Weights of a small GPT-style language model, trained from scratch on English Wikipedia: 4 heads of 64, biases.
MLP neurons of a small language model. Each row is named by its layer, matrix (up: input weights) and neuron, and shows model dimensions 16-143. Each number is 128 + 24 x the weight over its row's rms, rounded and kept within 0 to 255. Numbers have three digits each.
A block is one neuron, or neurons of one layer that tend to fire together. After each block is what it responds to, as a language model described it from the Wikipedia text at the highest values.

L6.up197:143162105155108134142145172131114106186117178097096150093107161111115180145156144140121102132112106150127156102148111111104084130136136135154097145122131143110104107166129105107144146112156132164086150151099074163127115093158111135137115164095091167098132122106109161095180094109153110109125143179099093134098125132143116133116139127153107137123104110114143125118109146122164142132126
L6.up602:154110134097142162126112135173112125112110161121130097138109108101144117098156135142129180138105131129160150104116169133138132139096086163133118138133121166122135181110124103105113148130162127133126128155124147171096117189113136169150157135077082106116138139165135128151112113110139133098144152102095175088160101147127141144173122161162142101120127095089127124122130175125108156103149
L6.up679:114160107194149110116139138149141154135151134141136156129162164147134164155135076141163144123121138110152105115155175123103100166112151107161157146146117110145150127131100069130110133097122142130107112175120087161093128117143123135127144132110114147113156103115128121140159140170082089126140141129091137109136172108076122142139092140149153136072117142117176159093152142133100130127094
L6.up927:135162179112100069133117139085182126131093147133123079121128137114129097152099160125120136103136138109120131093127131122096136100142130101074118139138136105135116167073126127102091115106097130151160112100076132180100096148132114132167130113112208170163123132153148141101138103113142142130152163153131134145127120147112147120124172141137108124115141115101107158129177126119168109143137
L6.up1289:092124088111100125132127156164151157130120073181142115160140136109127163156151165120131133111129139118088169126114127102111129142154136111145146118127138096154126165080102120145105145140158131137128125168132123113147099131129095086120082127100173138120154095139120142132148190096121095147130134112126072108126143111116110145113103142104141107101149135075136112118120126114137152104090
L6.up1519:143158125108166123115150140160143087127132118147136123151159163136171114135162121112091145142121087073129110118086143123143112122125106129122156149098086134151130091118149081115172189117158142118125140133159084153146130104182120126105137094134108174102091134115119088159154142099160111130120124189128100139098146143128150111132116109149131136124148133160075097133098102115090088153172
L6.up2086:113169118074118125140108151167113136106103106136119112125096120141149102172129123091111151109109105137146152098123144153117101152151105145133096140121125160106065121112117123098104054105150104114110165137109132131082124134120145181133117133112104118139079089146117134122136097132145138108119130145100152109098155130177157129142131115119158123109116133089126126123117132118141108140139
L6.up2238:164149170099131102143182136169131143111146142137126142136155160110134121104093145096160136124127135117115117098141136147064115144145117160155159104144131070092162144094179069080137113134124141143111094126121129116125139134137133115139168110092167163116122101103111096148145149131119095158131168132158152096096113135157141132134162159171164173148109100128106140129165146132137137123148
Responds to: Past participles and main verbs following an auxiliary such as was, were, or been, often passive, as in received, united, built, transferred.

L3.up72:133096084137112093126103117146099110106110143179150118118111110118125140151127127144142144139109127125115112107068181078122122124123186083117127155127096117163173173087081134141130105130118123098134153137125160167126141127099107128128131111138171151133124101109135139151143137081093069134143132102135118144125157099156101086130139128130092087126147135105087123134156101123109157149142
Responds to: Past participles and their final word pieces right after was, were, is, has or a noun, mostly in passive clauses, such as was made, is provided, transl-ated, Releg-ated.

L9.up396:144153127158106118128112145120152162161118120141123121146128141148097153101087135104101127134108105130131110133154115174111143099139128130134130119133158151122124131111126131148128162095146111106119129118122127129083144112119162141168150181091134133101133148112129136103112095128125125103108126106157124087161174111153142096112111158110108142129179141126113129140146142135145103074095
L9.up509:170141149133147135120121165111145115119139134150157129127124143136091119099112124133104142133120112131153145097172120150148145157119104153166157123114123118108068152131142143138166101087116123110143171103117160148122130138136112155152134118094102105115110199147145117118155063146099120108140144119162118106174093131118122134112121133152169168165135139133109128145122097116112108140115
L9.up512:145115093127146077111130110155130130143104131168107062143173160128098153146122097125127108156117116129128093124141105153087066144128134160128139100164171146127098161168121136136140133126132118145133132152157150136116173117120109163173141188089085128122128144139162132137168115132124135184092130099128172138136100109201163124148145126129154076118136091123087108126163130157120168142120
L9.up724:149131123147135168116109152170146136130138110104161107102144123158133140124116117100140145136155109127118142098151079149103142131120094110120093122129116139130115111119116146116164132132123150124120166072133136145110128152126139140141167133163115149098131134082115091129132074091155136120095129170152116127085159144153140155142117154133132158169139137137108131073109099134092116142131
L9.up1244:155120157180148113100069168103164177142171108158111135128156149106116071121131103173126122129144089124143128159136149140103122133172133075151093134099140154099143094164085140128148192147123116164147158114109119135096144114125096118155099128102147137099129058134142115118139138145123148134115115139124144110071136091161113108096114158138118135131115118120121150111120131124146172098140
L9.up1360:113157141128098134135125116146102126121120152150121135081131154114127108100158154105099138164125140141129110096129115131118089121157151124106084133136124146101139125127140141176104156128098136128094115132096119113116132147071113146134103135129183134136094141114166120103114172137158136171074158116128122092113144135139171078181132149108121152107125096120144154112130184122122104137119
L9.up1617:152134145138138108115131157107164130119135150162155101149119149119115141128151078121134154117136116150116119152076103138101167119135098164120134124171138094163133117139109130132128145108124110146089092098142101134119115118163125131147096150080113158124114156142168121115131149128134080108160096076147111067154142160165148116130153139160136138117135108112130157166112094172123133117137
L9.up2097:161119118109110118129083091137165125123102111134139124104135150118139163100111061105132114140146130142113167125137114115099103095083129130148124077090122098125184145141123133134150140115093135148112148210116124111078154086149145124136129131093155144117101132099139127130127136099120129140148134085117150104107116145113155117090130080125138108150137077143091097142095098139140108149161
Responds to: Word pieces right after Arabic name prefixes like Al-, al- or Abd in names of clubs and people, e.g. Al-Hilal, Abdullah, al-Hawi; weaker on other mid-word pieces.

L6.up180:174133115081090113143156131145131129116153119106109147092150087152119099109074119159144140155144168146133139095092144152071107137104121122132120163104139110108149122111154110123141123119105157139117123122153120126121123139099135086145140075122094139125158084104126099112132157147125145102127148126131136100155091110126111134165151150139164137132139143121094143080110120137165131151136
L6.up905:144161106092172146145142104150130135131142139112130154118165111158106137130136182124117136118131125133136173083150134159095145128143054092133120108137089122125149138144156110127139133103107188146138126144158118131162099122128148146130112118122127077156132128096169140145092127125135114080115083109140115117133147119116156111154099125097123141172134105151088155126108134122126084135129
L6.up951:101105107122090187154140151107130138132128150095153174130110139177119074137100140160121163096149138119089097103136078156128076112123109109137125126135097164110125119111094110140094109093169121138142136109172077147129143143131114118102087103079177156151123082131110130161188137125179129105097083133149070183089152119111115125137133128135099108117156102126121138096105152124108152147103
L6.up1146:117152103107108127120144136140124127121143166156129134123127122089109091095135065111122135115138099137138160094108116136114150139123126113148099118168100137155133128108168101115148136084145130130144132145101085147118116149124169113164149086150145116095143082086134114113158131111133146140113133123144108154108159109100125110119073166143101156116157106136126138103108162154115125171133
L6.up1194:150112137132137172122119099109155186178187134089129122122129123125162117116172089133109124145126139116136195118124101134134142155122145093099149148141166187144106152166129115155144112134135139111139121102114094123105135092165079123117186082116115115093060110085145135159099151139147129143123128159126146120115134113125128118136120122122075114125132097113108187123082111156127123145141
L6.up1409:131157095128130139138139186108156089150082109126129168107218136119181139143124126122122121125105124114102152140120152126115112118160126151183164112139157123140081147171093116167108127119122105121139166149106109134130141166118100149059130107155132132141103134110111157153104179083133110147130105124122115076076081126114132116160111127106154159163159164155090130140116098096121151115094
L6.up2042:173110075172122098120145083157135139132141118098121102101147137131174154127140123080148158101140096169109109118175133130148131112163125105193099126141113124126148164119132129109109108142121130120119085158147091111114118108145125112133172133120162091119160129133127104122160160134139099120133124146118126105183118120121149139137127125109147090124177146100102129115109119126121109120143
L6.up2166:142124102098111133112123128150151140117131144097110129114127136124125121076164171099105156185131128086109132155140128111115117134183130112140131171138083111127120081139137131145138123139112128161123112123141124116094156101162142126109114164088160112138100156142155090085123093086106151129139171134143140082143125129104184123183100162144125147105131118126136173137134122077118119145153
Responds to: Fires on a lone word-initial "g"/"G" piece that begins a split word or name, such as g|ives, g|ang, G|atos, Gre|ene; weaker on other word-start pieces like comp|uted, le|ukocyte.

L3.up945:100100128132103164111091110130160130148144149133162106137144096122122102096145131135139161152113116120114108090165158121100110126133123127149178159092148126123160144162094143182102117151124110156095146119225117087118130129135103135131139145114133114139090133119160157164147161129132136100109144117123122106140070130142132163133105116149119139133176109157150159163141128115148121150103
Responds to: Fires on "and", "or" and sometimes relative "that" right after a noun or phrase it joins or modifies, as in "mass and", "individuals or", "dangers that".

L6.up388:097089153083104137142125132079118132169182128106135164130105161100118099138107123147121098075082193176120148105168099135079082148132126103178176115142086122163144157122110163120120159120143150136126146094130084113152143093115174111096118091133131087058147123172134153102136107126093153126128136131109117176115114153132133116154102092155149118147130104122130115089175131171120127093167
L6.up437:145141095116097115109125085137115113117084113094093137100132125115079113106125110144094151120118133139118104148107102073129113099144106141123135096127179095153124131159137121144126130135086138136138139070113117164100130149118109113128166156163146135113117183126110155069128115118113111121158125125150138128090163157131127079136125118111100147129122133168123100131140139149120125120148
L6.up539:159146159080166132149118139136134127138090151120087129133130118149128155123145091085074140160114148129126114135124127134103114076128128144128109133100168176089131137137117156132146141134150124159101174134105157117132155076137125103150121142130169180150137159143147139154109118128110132122114179069177106114127086102155111110152147129156182080149207153123121100119163128148136095126118
L6.up762:141145111093133109174106111156122113120173124113119116125135173120113130147103142111151142167127159106154121141159121146117119116101172096128102105116148142133122139106101115134164064099141102098124131114122107112133119114128175131134115117143131083176129112145154103119143107106117134134098185108124125146151103116167131092189148078159126101119135134136149136157148108134174141118107
L6.up1205:200156159165187123095139117143127119114125117113156126160162143137134194162106116160146147077154134107124112127130122157127146083108102097112109161116125119127128155127154112143114165162100109143097147167111126096148173106127108114137158103142129145148118146129121130132092150094154179117120112132129119119138100126168139131112111093140128113106122127132126123111155120135118161178116
L6.up1613:117098093111164095173163130112151129165157164115114119154140151116160156122165130110148131135134129130117144148126136136101127118136094134145123084136142146176112160174118131159137127158117127147125157099142153099153141090094120079113127143133166157154169160117140161159158071100108128130131144103144123103139145147172172093166149118151159094086109136127181121124137123109125118139102
L6.up1633:158154138132174134180119142103159138147155096111161114144166189148126135095123110093096119176091128136109108123122122096080131111089115146124139142136165104130118112160151131113135116126126149145154160111163118123102117106103096128125133139128092156123164113123097129111139102113157181110100114086136116150142188133167145139116105126140132123133151102135142139179128139096125140171182
L6.up1864:134101113104106114117131111137114098118110136117126109133159111143104121113117079118156147141130117142130129084106085170165084086110139149148076119137131138093161094122107097141141119111111104163126142123120118109080123098092143170140141179098129129096110109121169127159143111117110127156115138091103172082131108137125137151156134144159168102148093179108115120113186132142125173117114
Responds to: Word-internal fragments right after a name's opening piece, chiefly the hyphen-plus-consonant after Al- in Arabic names (Al-Subaie, Al-Nassr); also Wu-Tang, U-244.

L9.up139:128134140118105101143099140129101166099086151084156117098129140106092111148110112138115163170131175120128182117113112139139129108175122131081138186147152121102135105115151112176144138147142140136114142118130137189119119153138135134140135068178121118134133082105126150112131167133147101086180136123112101123132145117132150133124083091154101146150121118173115106141101139111125115110159
L9.up241:122108159141107142100097128152138146104125114149118118106155136144121130123122138137143094154097142105114101119151095087113117134133171120107125094102127125160153129145093106165135147175102154095138136198135120135149103146145108130136144148066126133144114106125126144085112118132103188140111134154120149147137163161122121137180125077136101183128157132131092105146147127184142099135129
L9.up586:147111140114148152136099170086146142080138118118146149155123114102145117158072130131135133162115120119095131171126139127157122144119130090101148138110116112116164121096117110113156146089097111092145126123121152125123115097151102118124090128190156142105163125123141106124147171160149139126178092143148129115169199120177157089152180144182088143147144152148100177123133200135171142158105
L9.up601:144119163131090130130147090117102167124145156098109106107116085141157101132158113104125131163102092098089140124119160171137133106175121128166129152094128174118141161152151120108100121117124132139132142080134091134087178140154103119107148140121124082103142120096115127130121101125144158122134151151145139169158124125114104112113157102151124143143157101083178110128163129116137153128118
L9.up911:177110128165134098098110125117105116085122138144178134137108126138113129155133133155120111147102143086132127106111121121091164139151139134167121112136154094114153113149172094151125142117101147145129138151102098110113123074107103113111143144159145140159097115152082076127108126157124163121131131100077118103136180180142166117162114122118140122169165114132100133170140120145112133128102
L9.up1079:144151142104150125193122159118126143118129184131105176137142150107104152140119129142133145205116128123119144133101099156133118118177150103151087110138163104097134119130108184138139111135129140130131125133108087131125131107086156137136154114144109124093148099133109101115127159123118126112135130098104145132061132137156129134135157118102119156118134074093132078132163151126100104158142
L9.up1343:108076113100120155114133113149082148148152181158111133121129125105135107136110138126127116157128159116135137105138104140140095133113123111154113123164142117120147120124145134139128136089094160169123125102137083207148078109102102133135141099133164119154140137067165147104117102143136123145133092139135136132161126126134167173190102134132169088118107107140141143133143148138124142146101
L9.up1627:138107138115148077118125132151145114119121115099125133131126109131105125149075117149100076165095153105146146124156143127103118122142142107172128109118123153159144094149148104133139185119118118112128131124134141172123151089139127127116155112096077127093144122140130125086095135144135173103158099097119165141112095129148123136166143137130130126117146126129098160117103158108092159151128
Responds to: Single-letter first pieces of words split into fragments, mostly L, G, T, as in l|ieutenant, T|itmouse, G|uns, g|as.

L9.up459:185143141153139125174131142113150107126136137149149117109066128119076132144146114138151131107111153126153168141136148125092130147112138113113157169135162095128151126110104118147145139147143157125102100139131127127122136138121152120142124130086138107133103123108158115136130108084143121099127111133156096109130125126140079117118100134144125086138108126190109144136154130131104102128111
L9.up670:147101107154161131142128108142128152133102106110123152121113124113098123118153156123139149162115096145152138135148124118124154136135135097111157149141108141122170101119156166125129134157137131150133129095091142155123096154178173121133152097159157132104098153158133114094106148111135107110144100116123090149095115118125138148112062140108104108139155109150123125159149126123168130138128
L9.up726:114135133116183115145127126150109162170131084115146141118142159105125139119168120103142129107118126117119113145094142162127100136105099178120128130125131125156133145087146122091108182133131109125103106092097087161119110177116160165153156077131143088141159099101101104161141134187151142127150122138122153115160157133142181117114110151115126093092182146118212129133092145106134125109086
L9.up913:179165152126149114136117157106135114122129159147124133097142133107095137142133117149129158169150131117124129122084137101126108141118166094132149140110139134134121138153138146165152151115143164112099145168111092142120075078112111101113145143141104156115116137124146139115077144147137173140108130118120128118131134125150187142096104133112102126116106114136151129120163155133128084097084
L9.up1134:098115142095136116092150089174113116156112109121143125114164167124096134089121091131126096167127132142114124146122129121142068157155108103115123125079105105128130169116129121124110188148115133095153103136141099144123127129166123144146145135119124134167140128129136096103128142137148133145146104115132112126108138099101082114105130129094136125102156158149103146172088097133100114183115
L9.up1553:137088128143133108158128155152166139127135097157145150130147098103071105169134116128110104130133123153127170124158127160110142127124125124082149153146130156121119126158109091126142137109158134157126111098106124127107126106112159096153128126106157110115134142143153063133113142174152183133135089094106134091149124118142168142147100157137088173136103109194127131112154111125081077159139
L9.up1752:112100144151088136150124165167107110155167164173104115095158111155149153134140137119115123149134140158133151124126116150170102141150144140119145104150098127116119150127111120113138152123151124102131104107113119161176094117108144116187154114114140110148124108102133129122104132135134106081155139150094122140104137118131153124086100088132083163091150117129124141129091117065151100145124
L9.up2088:102148101148121087108124144195098108150151159213159108137122122120121095118099091106118124151092117098119118139130134139081130167133127140152113152142175118144134163109147144154150130135095092109100126080153163137089128145135136167146112139118137131148153134116126095149127166082134119131144128154136092111113131119123123118146119118150135079119138087149121143110121164129139136103108
Responds to: Mostly " and" joining two coordinated verbs or nouns that share one object, e.g. detect and destroy, wrote and produced, player and coach; weaker on "in" prefixes (informal, ineligible) and table pipes.

L3.up2083:153120128112108151141116132083144131133136138135127144084122110104139154119128171135130120129138120162169149138085144135127122102155130080132152114133112168146091131124151171135109101104121132151146204114129102138110134077103148115119172108126117130147086119102098108132128106077134147110124077115161139104122111139121130140140088141120115133098169147140118095091145138089147158141127
Responds to: Word pieces starting with or containing the letter g, mostly capital G at the start of a word, such as Garden, guns, Gls, and mid-word og in Protogobius and Dogar.

L3.up58:097122175087156171105125096115095081138147149121110177112116120147113112113106115095173124155138157123143147137125153133156101161132098146152131106111133141134132144140141103120151155126148165116097122147192125113100099156107136123166090126153108133149100110135164152149118134132128154122098089132154138113115126156134122123150122116111151150168161132149133112139137111113137132118133
Responds to: Single-letter word-initial pieces S, L or R beginning names, especially after a hyphen in compounds (al-Sharaa, Kempin-Spyri) or ending abbreviations (NL, NCL).

L6.up39:145108131135142129093169113128138130119129088122140139155157143146140108114154134135136156179143127125179105120152132123170121102155124088142134135104160144145172091149125082137113151117112104146106172092165102121105189158119139098122121138122176128070145133076112127144116107141146094156127110149170117159147126141132129103160093140081078087135098131113068156116121119124137126114130
L6.up102:137145132126124172132099125133118152121126204175122109131149103125087153106134175122133134142081143113091108099142124146162104101117146161120142110107135121130152126120170118099148114115158130103129113133164137119063109122134131127116163105147104158099123155124105111125108105114115086148160089138118131114167161112140168140185112117116127168121156145154125163102148135120139161147168
L6.up272:130112087133150099117112172192153131179104100155138164146134114128106131130102122148131125097130144116133196113131141163133106134119146150099112148115135140106109097127116089100123126106086138169125090137173068121113119138147097133149141134143087147153153154119111152122151160115120104117118153133128106103139127146099178122151143121139174106153124143096166154136101160155119169150139
L6.up911:124163148110102165120086112177132126117044090139131139123145150112146129110167130143129156133089151129142149078136108130100129126139114172137083125112126130151144095127119138085112149070131085128129140105146159151146099167159130111159137115125119128109153076107142114152090098092127102167151119178135121121087090155156163115173144125133126091126161098131143144131149134084123124118133
L6.up991:177108161126111143147148087127127122127101097154103137113146125113088104163170138147145125144126133071127133129123143100133122140123094134130120165167134146115159093135120137158138165129122113175124124105149112124149121140125059134150124072122120166115146086077137137108092130107121153127152147084158167111133142113149123149196105146093112095107101107139165145137133129126126116158132
L6.up1316:183131119151137123145116159096102112115140142156175093106159105118103091121106066123136132105111160130153125112122102163141131102110122138102126112119126121118097105159097145122194116135158114149162147134148125111129132184127104168117105108126130098113162102090124072074120129136159107135107120113129133109098144099164166125137129163148135116159122079150154124091096099086119138126133
L6.up1396:140117143157136132163111080142089125160115183168149124133118124130081094107138098138185173170153108117078085138116134139117088147121133130150125144129144144148139112133141098117085124159117147140149081136143092104093128133126107109156162179124168126076133136119124125145122198088109159155125148107131141114121143104138156107094147128150154136154163109150146146091098096106139113101119
L6.up1527:116130153108125083133119120182122159134146129168137111117132141140117083091150103118130093166117095091109135100127170084106152128135141138136104113135161152169174177129143142039112120162117103089157102133121146128107123128203107147156132158131094145121094117116152125168129167135172125171146116073114159130132125145163155147135142103125139087130138128158159109141125092099138114175160
Responds to: Coordinating and or comma joining paired items, often in headings and infobox text (Life and career, single- and two-), plus thousands commas in numbers (7,223 km).

L6.up84:125098101143113121139118146099135170094120097126139135153151115123133161144081125081139153089149157106115159077122146144159151147119114100161120137144115056145139155096144082126126132139150130075134142153109095126109115134131144097135159141092145094114102143106115176131137117097145123157124114137141161143148169169159145109154120156110115133125151148162141114157102148134117163118133
L6.up120:140154098142159181152078140166177106123125149139146137150131162131113112090140140116154134118099161125095114065133109086105100106090113148130136121154176171130124168115142104105137136107101101145098115076140129156088153163140122099163120136111141107104139132138114132095115115161111119100131123144119114126081115146097127138147145089096093144093113142106138144101140120135145130129127
L6.up389:113134083163122143092147122125137123148151126054121176107176140171077137144129105117144115153144137132162125109154142175145149120136124092147133090132089160124117135166117122101189120143115107126097106166137132153093086109137118101130079090171119095142143099135120103152087167144099118130127121146084160143135165165173173091134129114084170140155110114078161120123110110128112141071163
L6.up1101:127104104147147174084153109120139124104128079142125141104136149135111123135160153129135143134152139150067148148130092102140139188127123104116133117162138135158163127137096133127149115123101125133187143156123095169133064109140145102130146147165114102109104118132098174169147107144170100106149170115144149167177169154127126115103184132127139154126143092139147119108121157108136132142139
L6.up1327:123124109105123158099100093103115145104127133121120174154154144137108154153092106123140092108158122140100129127153077127123118126136137149157180120123177090101127125140140113135102086137068153161083128109145133154142144118146141111129113117099120123136153115189145195097205138104118101135137140156131143063141097144097141130133140115141122148114068132115155102161100177117144143112151
L6.up1912:104102127142124134122111125121096148115161130120136127160146101155138122117093149069166091131149129158083104092137145106140168150108158139135104122130119137114146138163151168123146143136137147142108111123103104131130100092124125136128123122135118081145148117156125145158101122145161104117148128124141101105123114134144146126095129098128078144125173156144162143174091118120089154183125
L6.up1986:094121095104111138122104124116069147117149111104124160126144158149122140120103123128134125107117125129105157123133115115163120127097116133174109142101148151117134172145132135149138080116114113150126102164154118158126120150114152153124137109128083155131096122118079122141147096087162141107120128151138137129129121121131123111153099100085108162077116136199145132130109127172132146144114
L6.up2032:130117149139124113108047137091155146106134192099134175150148115116085159119115123118131139128151148096141162127148122144127113097136136095113132113141105132103159111179098125134122122141098129127115143106107122146140176099164108131098109128154141136148114128089127140129156109105143135151155128130106111146104118121142141100132117071112158150147112110110140125110108114158101146133156
Responds to: Forms of "be" (was, be, been, is) right after an abstract or inanimate subject or modal, usually starting a passive: "was held", "can be seen", "has been translated".

L9.up16:117178119149152142121095118177084125107168080160121170130102122123113116151122150091176103102110095101167117149102121120131136125137137135103116127094151083154152114071100103137140128094101141158095143140112117165102130122145115110130139113126124103137169129062136162143147095089174129132141112123127134115138162142151152166147152151104120147148133127144145136147147107114186083124110
L9.up131:108141140156146107159142114120105155098109108129103156126145081151122176132119120153113170090143139104100126125116113126119119077094142138109105149155144136167093125111096129125149138081166121118127158112201100143144122174124129107118107126111122106148135111099119121122118110122134119101158139089133161150150161115132118167134120117126111161133116133120124143125151147156128154098122
L9.up553:102153158149147106117083122156131091118150175095086110114126162111125157075133120119114126152091124164097139098145126124135127126148158142130174083132123142152106128127142118104093157137114153102129143139141120114130126109092146145115134129127112128116116143117154117148177176125168140127140168158095156111124156103142114148161122104117114116111118169114132171147164161153152130108116
L9.up603:152114128117126167150152120144111172135133138108100146145145122156174126159109154124111155115103137126131128166141132128118103154143147129156124127101111115150152113111180127131097136139096105093097125154135096151094110132070129142095128167108103108108138147144158158174149108125157129151094138153149182082131137115066168155119109134115157122098109136127134140093116153159166164106163
L9.up990:105124087147165164117093085114099197115133134148152128111115094131143085126096127134176096154123126128123146115096134155103120155105136152174135108160132119062125130136130108086133135088067125102138089121134117134127135133134134089149114105136128146130157099147082146124145124126129123114184155096133165116123160172123136143123157125116156092124125159112160146134138099106080127144096
L9.up1067:108149137141172128146114141184124182114103153114125162115157140129110145127097167137129098099086132124118136128147097109141118132146142117128154124125126127127157118122107114142124109132119150178110186133171106144110109150138148063114114089115108125138139162122136142135129110111148109107142140144136112137160123194113137160140148119128125129102130132120113152121142126185101153102115
L9.up1249:090161083084143153106135143136152135144121122128092101158115109147114128104168133169117111117125138153141118137140130132115120088097135110124108154137116113130173104110066108142146155165095118106119156099135105126142175102107120155075173094137110137108134163087117117131127111157154115108130145122113094128119152121099142098087123098123131132191114116155100167129129134132179127106178
L9.up2048:149135140137167155110134137096149138122158167140128146126132129177161144146142111146085116107103162147121134120133116120149138127147114111120131144142124110125145121107152159110107117095122134096122131134111128165135099141147151148155153100159150116126126137122120101092100137142194118104149086136070122117140143147180131109102107125165092094107126148163093144189129149165114092097124
Responds to: Tokens opening the parenthetical after an article subject's name, such as born, a date, a semicolon or sometimes; also be/was in passive constructions.

L3.up150:142094127134144156125123150153116111170159160067092112125154147136155114158090129124137142147092093148154127140127185101151073132121087130139130090138127172104123141090133118133105151131122117143063172177099116145143158096132153097119100046108138120127098087120125122159136174142190135135117137160146144144115158135123081104154169150134121074152135108139092140136122173133094141121112
Responds to: Forms of "be" (been, was, be, being) used as auxiliaries before a passive participle, e.g. has been translated, was relieved, to be directed; also closing pipes ending wiki tables.